config.toml
n_layer = 13
n_head = 5
n_kv_head = 5
d_mlp = 512
vocab_size = 664
parallel_block = false
init_std_up = 0.0358
init_std_down = 0.00392
lr_mult_down = 2.0
lr_head = 0.00766
decay_fraction = 0.602
decay_shape = "sqrt"
seq_len = 512
dataset = "wikipedia_en"
MLP neurons of a small language model. Each row is named by its layer, matrix (up: input weights) and neuron, and shows model dimensions 32-159. Each number is 500 + 50 x the weight over its row's rms, rounded and kept within 0 to 999. Numbers have three digits each.
After each neuron's rows, "fires on" lists the tokens most often at its 100 highest values on Wikipedia text that the model never trained on. A number after a token or word is its count.

L7.up500:489404439564452486431435608488476545518600462606558513484577490430462481458556458384543452496505463467534460513544520493535525571423568498522543529597467463552494442488475447481396481466579456534448535513476425477535487518466393532492575484460527556492419528533466473571549522508502499497538553505566472428526500613406578443530508458399438459406496537608463533530581470552554557449484
fires on: "er" 28, "per" 16, "le" 16, "B" 8, "l" 6

L10.up301:470472548477517596543454497432598512448425590583454534519424519576511457511552560542514430503481524551507410453577465510552467445475409478475481412500572519597503602515485533432521503459533430518545539492546582493456413478409536481498473541555509418455514442412540456463452484513505453512422516448442548433481464420491597582488469517469613509612477503446439544600526403528468430555515
fires on: " c" 49, " C" 21, "b" 4

L3.up473:549576397497541557516593559510500487481580431504386501560577528532485505527475494446466453576519517456542439504582400579573482473505635401494447513429528535469483458541425504437491460562467531498515492434483528624527477505536464495542423506597453560491526584490485466481444516525543638467494538500517474524527485492517363398522466513391505453504489519542546478541414530406557505519451
fires on: "-" 80, " |" 6, "he" 4

L10.up438:496502450380551428518465554427503514505466514554480500473562438526542496474515536514533499482504484472444535478501503623542487515482449533527462455509523491573485420570365435533446580517468515559524483527512474588476480571498475507418513517469468540569589436499475524431580536334592447457480460492532469541466530459581511546553447457547586511478515453533485589481419434515515509451517
fires on: "if" 19, "e" 18, "p" 9, " sp" 6

L3.up191:489492445421451543463514565531482558531455488572593550478504498485584467400436490453581531473485489601439516489454436562480490560451463498498507483462486531501558531467419484459412506529525530508526529592505617516496515547481537452471428545511460524498551463482513417430509536502394510512522399388521515572485493489477559466509611408492525624534385421473625479500478541582458448487544
fires on: "ent" 25, "ver" 24, "c" 12, " c" 10, "g" 6, "er" 6

L6.up448:545500445511513494506553429445516645582390550521470485487564493506458522543544495480451538416514476513530477466545384537515544558387484520478556548426487527450378448554493506546394404538511451575501463533542468476532485467469379572522561560565497448452466531492489440461424545446488509467474513454485516533522498543504524513545573532476428499437534485590510534469565441469594536506529
fires on: "er" 21, " of" 17, "per" 14, "I" 7, " with" 6, "r" 6

L7.up160:454554529464457510467394531508529518464434493444537509490552413551415406507552502490435540545529463561490521522493482569627533496562527511413523469459494478604524450429461512411520527498463442418568522503443462597475463525508471473443554480573439535539429519524480590470543553628483525512512442514477406577474509435576506527403402505535520568545495510507485426549512408470475511597525
fires on: " g" 22, " a" 11, " b" 9, "b" 8, "m" 7

L6.up52:512611569470533483406513513489623460532468463477415502484510479527529469418518367521582552555581449578512482502513497517389499559428477515475481502431458510571486524452569524520584453505601489455468528557522499511503521497525465500490461466482497471544503521517553502454542422545574434460516522499494494529558494394503497542508492415562478426458491477406515545448445483570476441544505
fires on: "e" 25, "o" 14, " he" 10, "g" 8, " le" 6, "ce" 5

L10.up318:471492458530469510496602489482558474468521459397544526569421439472473510493578464497442497600495474561489409449456406625411426599447533576520600574522590471502557447555487564483549436462436474549520414455544526480554432555468461537462529456481449496405517541471500474510538510443466505532522442516484603532601522476493545574472543530529467512500495487586463495361480579466450518501565
fires on: " sh" 36, "1" 26, " g" 9, "h" 5

L8.up78:291502490502519531529481523471489572462482517587502597509504537483421482491560489449502516522477446539424515440600477467480522543521500527569468398434466505510485486506505370465562526510462457500546498494380426556562443434462487427569489467473511465476649566537483475524473526469498474546592525530414462446533433514515497465527416594550533547497518526533442503516544521541409462486470
fires on: "ip" 16, "e" 16, "p" 13, " L" 9, "qu" 7, "ul" 7

L7.up465:498479595475570378539482519572474435489438389509490470512537444417570570462547477547540500420422534538401479496379544513498525444555419431517495507554505505535503449553517496485461467510536561517463437478475509543606486530495446506559501497511441411446479463369528532489509508510494587520483545520582498486554469561373592450424531579537491481426550418544551506539481544487534451517556
fires on: " I" 54, " E" 23, "I" 7, ":" 4

L8.up490:599552492412565553503405492481514449562395562439463447452515587354494473520520447535461417488487508561439460487476462530406468554503454592472552525544530478479530473473496512492409582468553478455536575460521500429450533472500501507543539493440512500519446582573549478411460497408448551565535424484479527531542466498492464543549472399476493477456547511431446647521501485515412582412434
fires on: "on" 14, " be" 13, " w" 10, " t" 9, "e" 8, "ro" 7

L7.up141:406478425482451617473364425433480517449541485527501551467462437518554429477572448554464574549498546567470482523553431534531439471442447426428479487551446477528478387502511517421491472463524459456541554503475449496533531554516556523484555519551448555396413430476524493517484534537632502421532511464476553469465495470485594595539488490463463430566503469551509430583474491506533551518456
fires on: " c" 21, "f" 16, "c" 13, " b" 13, "b" 12, " w" 6

L10.up504:435484553545498472508472489427480402448529565433626515478469478443469467479445463548582417457518427483434505540482500487530537572533590515526535521516555481543525468559610576521497464510605477486626489449455530476423528526495435585523533484511437559520577440627466428470495452450471555459492492433431453529576450493550474540562506502440517484530470454539495462487437542485548539442619
fires on: "k" 20, "re" 18, "il" 10, "ber" 8, "e" 6, " be" 5

L8.up27:530542524457509466515490562459578477485524417613503518488547474543532529562496469496566489551445502491378485534529507568418476540531494451451493525459526540516458489426555394567526502504472561542549457592484476477427490484530472454511590387504501455564511415495564432537421470511432582492529514555402514585457524489398544484531460448492512590483503416497469534469468442478473457565472
fires on: "," 43, " he" 15, "ed" 6, "al" 5, "ent" 5, "qu" 5

L2.up319:502509548495426509496465498567502545469424597498515515498599488481493527507458457528505444478501406483466526482409501571487593556557466440586532515506492492557578518451536558506461471476429443501509486492558517463472365488550497481492451488450447470507478455584568500492580409605589527501461534451378449446501503567454552431567491538539525413395543448492627518558533509530584436464484
fires on: " Al" 25, "ist" 11, "k" 9, "ost" 9, "ome" 8

L8.up160:414488581471456549606468549419546464489504533520532453415533442475476550484496531532629432475448519372607490514481506575570528549559494500463512499563546489546547441529530533512625471571468555562505540440487539461510452498501570551483559502501429497524471441531583462510572531581498464475445426539479559504449471561517473514521520496504461557398417403516471481449429498491429497467571
fires on: "ul" 29, "e" 10, "re" 9, " le" 6, " be" 6

L10.up310:502509467507471534472583512482437526491519439533558474525508496512481414418407506569480510427418586569470509551445435426473474544422530487433484527473614594465603513613492469485444593483468505542493397455494500424514441457463510482522517544489466476511553488528499537454505504472421467528614521518542519529428510572505432550472537454454557577493478585505555397410484588490488529564558
fires on: " t" 21, "ent" 13, "3" 12, " |" 7, "er" 6, "-" 6

L2.up97:479616535492512546462555585408496487494505531538455414477529496419509415473528499507545516590414556498402435557552485577410474508507497539531510513510507513533531425483575412559500635498498494435558553557510422529441485445532542540498538470441457534532485492538516424520499497424595459495436471469474424502518538484533470555471491410517509521470611434487528517451459417503456450472510
fires on: "e" 83

L3.up247:516454484429541467491534532516401453546518508482500464406579512431434517385446474561498542616464534498514563483551508575477503396452575515448495508482424555468487449510519483521379458486522512475491498546446398386479516486494495472493489540534472499401503443446522492546532463464538461459484525505509451549493560529575468526629528538418499602444440497468459610507465406403575538522470
fires on: "or" 36, "m" 31, "om" 20, "-" 8

L2.up409:413492499498564482436561471508494499437477504503447545525476536477464429464507574516428448549526499504478468479370429475403378467486521614518507508481438458591537573462524479574513517527478499526479510485496457439508507483543486487604548621491475414473562413557454550644580447508529498589470545434446531510518557432519568457515535410442470496487544500493550575484410586498516463477398
fires on: ")" 75, "res" 11, "on" 11

L8.up464:522496501512527491486475388510518414566492477498475533513603534564494550452550524466408554562550498445471445578496373567486433511508446513463483464532505465522490414514412563458531452527484520533479454381576532574572508583544507473494410607559567535464533431520465445512525441551548528579565429511470587512488533474545503480493566531586545495479526518539507568488448425529483568508636
fires on: "h" 18, "act" 13, "y" 11, " in" 10, "1" 8, "ide" 7

L10.up450:568592483534392578474452529438476467499535527455501484522505516527564449546573443548455540468440491441453533551528356578535496440498532531456471547487505555390467551509536490511582511448558400490524453569498429598510482476549502514522611493520468531376559468575340479539507567491456519425533497514489600508523522448505530571487556554509520472497510559513520525434443491501509458493408
fires on: "at" 32, " c" 17, "ect" 8, "c" 6, "lect" 5, "ass" 5

L3.up189:458546524577531587492535492459402520430491466549495450502483533482462529525515474520542553580534467473493491555492516487516428517395550483455469398396535522550520466540558548545461557460510400414594503541441483446500483517559583487477544487485465517556540501478493566505538583442509514553438479512571500458569559540456563533441462538558550588400602503507528485531363483391520557514510
fires on: "ed" 35, "e" 26, "o" 16, "le" 15, "ubl" 4

L10.up294:479517502548566564474431435527526503538410601482463452537522509464507517448551509533440521516463602534519569505447505529491559490505471554515460593432518527480544514573455523501579485460500487496503440460493557551503442518529527478584430525453460498473452502394477479458630507563471469440520454454584531525582488534447549406412463496534591503470527494522535560426437564575407404444417
fires on: " I" 84, " Un" 5

L6.up251:450501564516477502449512523484503425452547504428502510580586494575478567501534454490507556557611599532426516455538468595509501544475591473465406536492488518482489405483471503523397491503480500527569497555547444480550493483499481574445513540565473457480443475547493521504431543498511505416431518457589439569506441557564509421472459418506368476519516532396525545544485487417596538498440
fires on: "|" 65, "-" 31, "==\n\n" 4

L10.up199:537510406540516481573462518589515550558500478517605463461512434525535538591522422527441568509461599413486464516433483495471487530523445506453448483447424597488471546527522488546606476475437465484511498463547527460458558397535483492491483502629399543462532475454459425527445575507511484396535538487504492535529409494525521469436455475566423535401511487541474549527484560589532493448475
fires on: "o" 35, "a" 15, " C" 10, " H" 10, "e" 8, "C" 4

L8.up129:538585500458514412480487530471456421500414483435397444467488522416535486448425473557508366551518482437489518437537559399504601472436452515489546608484548553419539516537457503576473452478516514594502480487522562445408584554466423508590595512530528484521532535462589444426479434534548628517489522507447531557547526476476515480495380550520513528493427529574516509482537463478537470527487
fires on: "or" 36, "et" 25, "." 8, "en" 6, "um" 4

L7.up76:457536487473648552554630534535502459498414507391468520548460549483448534488530529477613478659550462548487474518424518508473512463526501593481578455490513437495474476496471531429554551393484534587453411581528500554491466469522511531545509492510452526508562500431521506564524518513465496548488489422409471542474510406435565503520547435477483490533580487539552469521468444485515470499420
fires on: "on" 34, " con" 21, "g" 14, " is" 8, "is" 5, " was" 4

L2.up356:503512517537502488528441492472505458409599440436405505478542494549526475513465477523485555572566498525455530553411477516465507490438526516528485568593486512424592343474484503413467471521500532526542514494500478484561490460545487451504424440415509392515461490509437532494540544523521555604477478472552586517460470457571551461553535534486539445617555504457582463508571540518520580447431
fires on: "ro" 59, "-" 23, "ri" 8, "ot" 4

L7.up188:447444488474560535418496468452494448598505546531514517506408478646556363499476507452424517487514549543453485476494510534454475574496442505411466498420463456539476529452544540536507408489372618539482490449495414533537483433469461502591484545555487571450525569558543441412499467589552519564489463583520476469531564532607485414535544443402543486405519470491475491524504563494486467529491
fires on: " " 19, " A" 17, " of" 7, " C" 6, " W" 5

L3.up69:553557525462478560462447570521480489527405506546467415490494495476486449531546535614577484442436529524413547493440532479536529552520499546500494426532446436533577437436553507523559471587485425557440559478509504495478474546460502431460593428528479469467528473479595496565431474497438497447574501419490539560541485516502537387498445529467551524496391380458582503529574461567469477498488
fires on: "ul" 15, "t" 15, "p" 15, "y" 15, "s" 11

L10.up226:563446537521522458495435493465589535442520479482542562493543553467501451532463503510510395581449432592494523472557390522572501480487458540505473537504527572559546529497494552503492504451543432547606470475540494480438532473441465571372465520588446433587516451507544541452525464564481507498405407570468495442451476474569528502507508474538451454696458542468479486564501474519454527537477
fires on: " g" 20, "g" 15, " d" 14, " ex" 6, "h" 6, " o" 5

L7.up54:493560467496476543415538477481487424543443502441431484535474496562510504515446398473531434440566455570500565479543535414511452524454499492542453525478498486513495534408418526595495484507551490536582433470582448433517509629505386521475490468574411511508442458453508540470479465517526442487408485542453499607425377525512551501503552510565456530563458528603556568472552462430542509482545
fires on: "en" 39, "u" 17, "g" 10, "i" 10, "et" 5

L3.up42:387463465474521510440487506439511529498528510527509454512481498473472443427510426555528494502518578541442464462537599550416492643497549573485417535559479474473487487498512521529609482506392562515503427470475478512537400523479495490534536487400517389442503543537541446514439510496510466442443524492451450519583366464572478427545511542463433576504354471474512490563534484487479466602553
fires on: "p" 47, " Sp" 30, " C" 14

L7.up390:520484524479499493530398518542488450459544552472406448429505459516529585514510439576513603488520486388467492449448464470510398519495568454451425527492485572509541445585417468561466460488510438478463447496493561429477474468508487425585533539550403540548544612468457531560457571437495524463416525542507492453584592488496533524546461491515511626423571481504511455491397518464484532547452
fires on: "e" 33, " N" 15, "o" 13, " M" 12, "on" 6, "ic" 4

L8.up440:426489510458575537558485496514476586475603413581624550477511474463459478516597481460509444489492389570470477389454480521522541517505572579472488497460531464496537520502459567529499527512579465501429433444432522509485500493441515413426525429500496472559502447542510432509572463511550450598551437538531424540483465488490588601468513480581508515584474560526468414530536477549591544465552
fires on: " g" 29, " o" 26, ":" 9, " ch" 9, " a" 8, " b" 6

L6.up66:427490509476517567470531532413571423458538453528512538498467428506430593442512551460540497568494609572443540597565477439449394510425439479452492489458505441507531486504485371477529533492519518433491507473594384428552474488505358509492470479533564435463489438486533501466509519551433440481522479530446551575575435525491419500463454496461469570528471431462567603492464462475473450548517
fires on: "ed" 28, "," 15, "ated" 10, "y" 6, "en" 5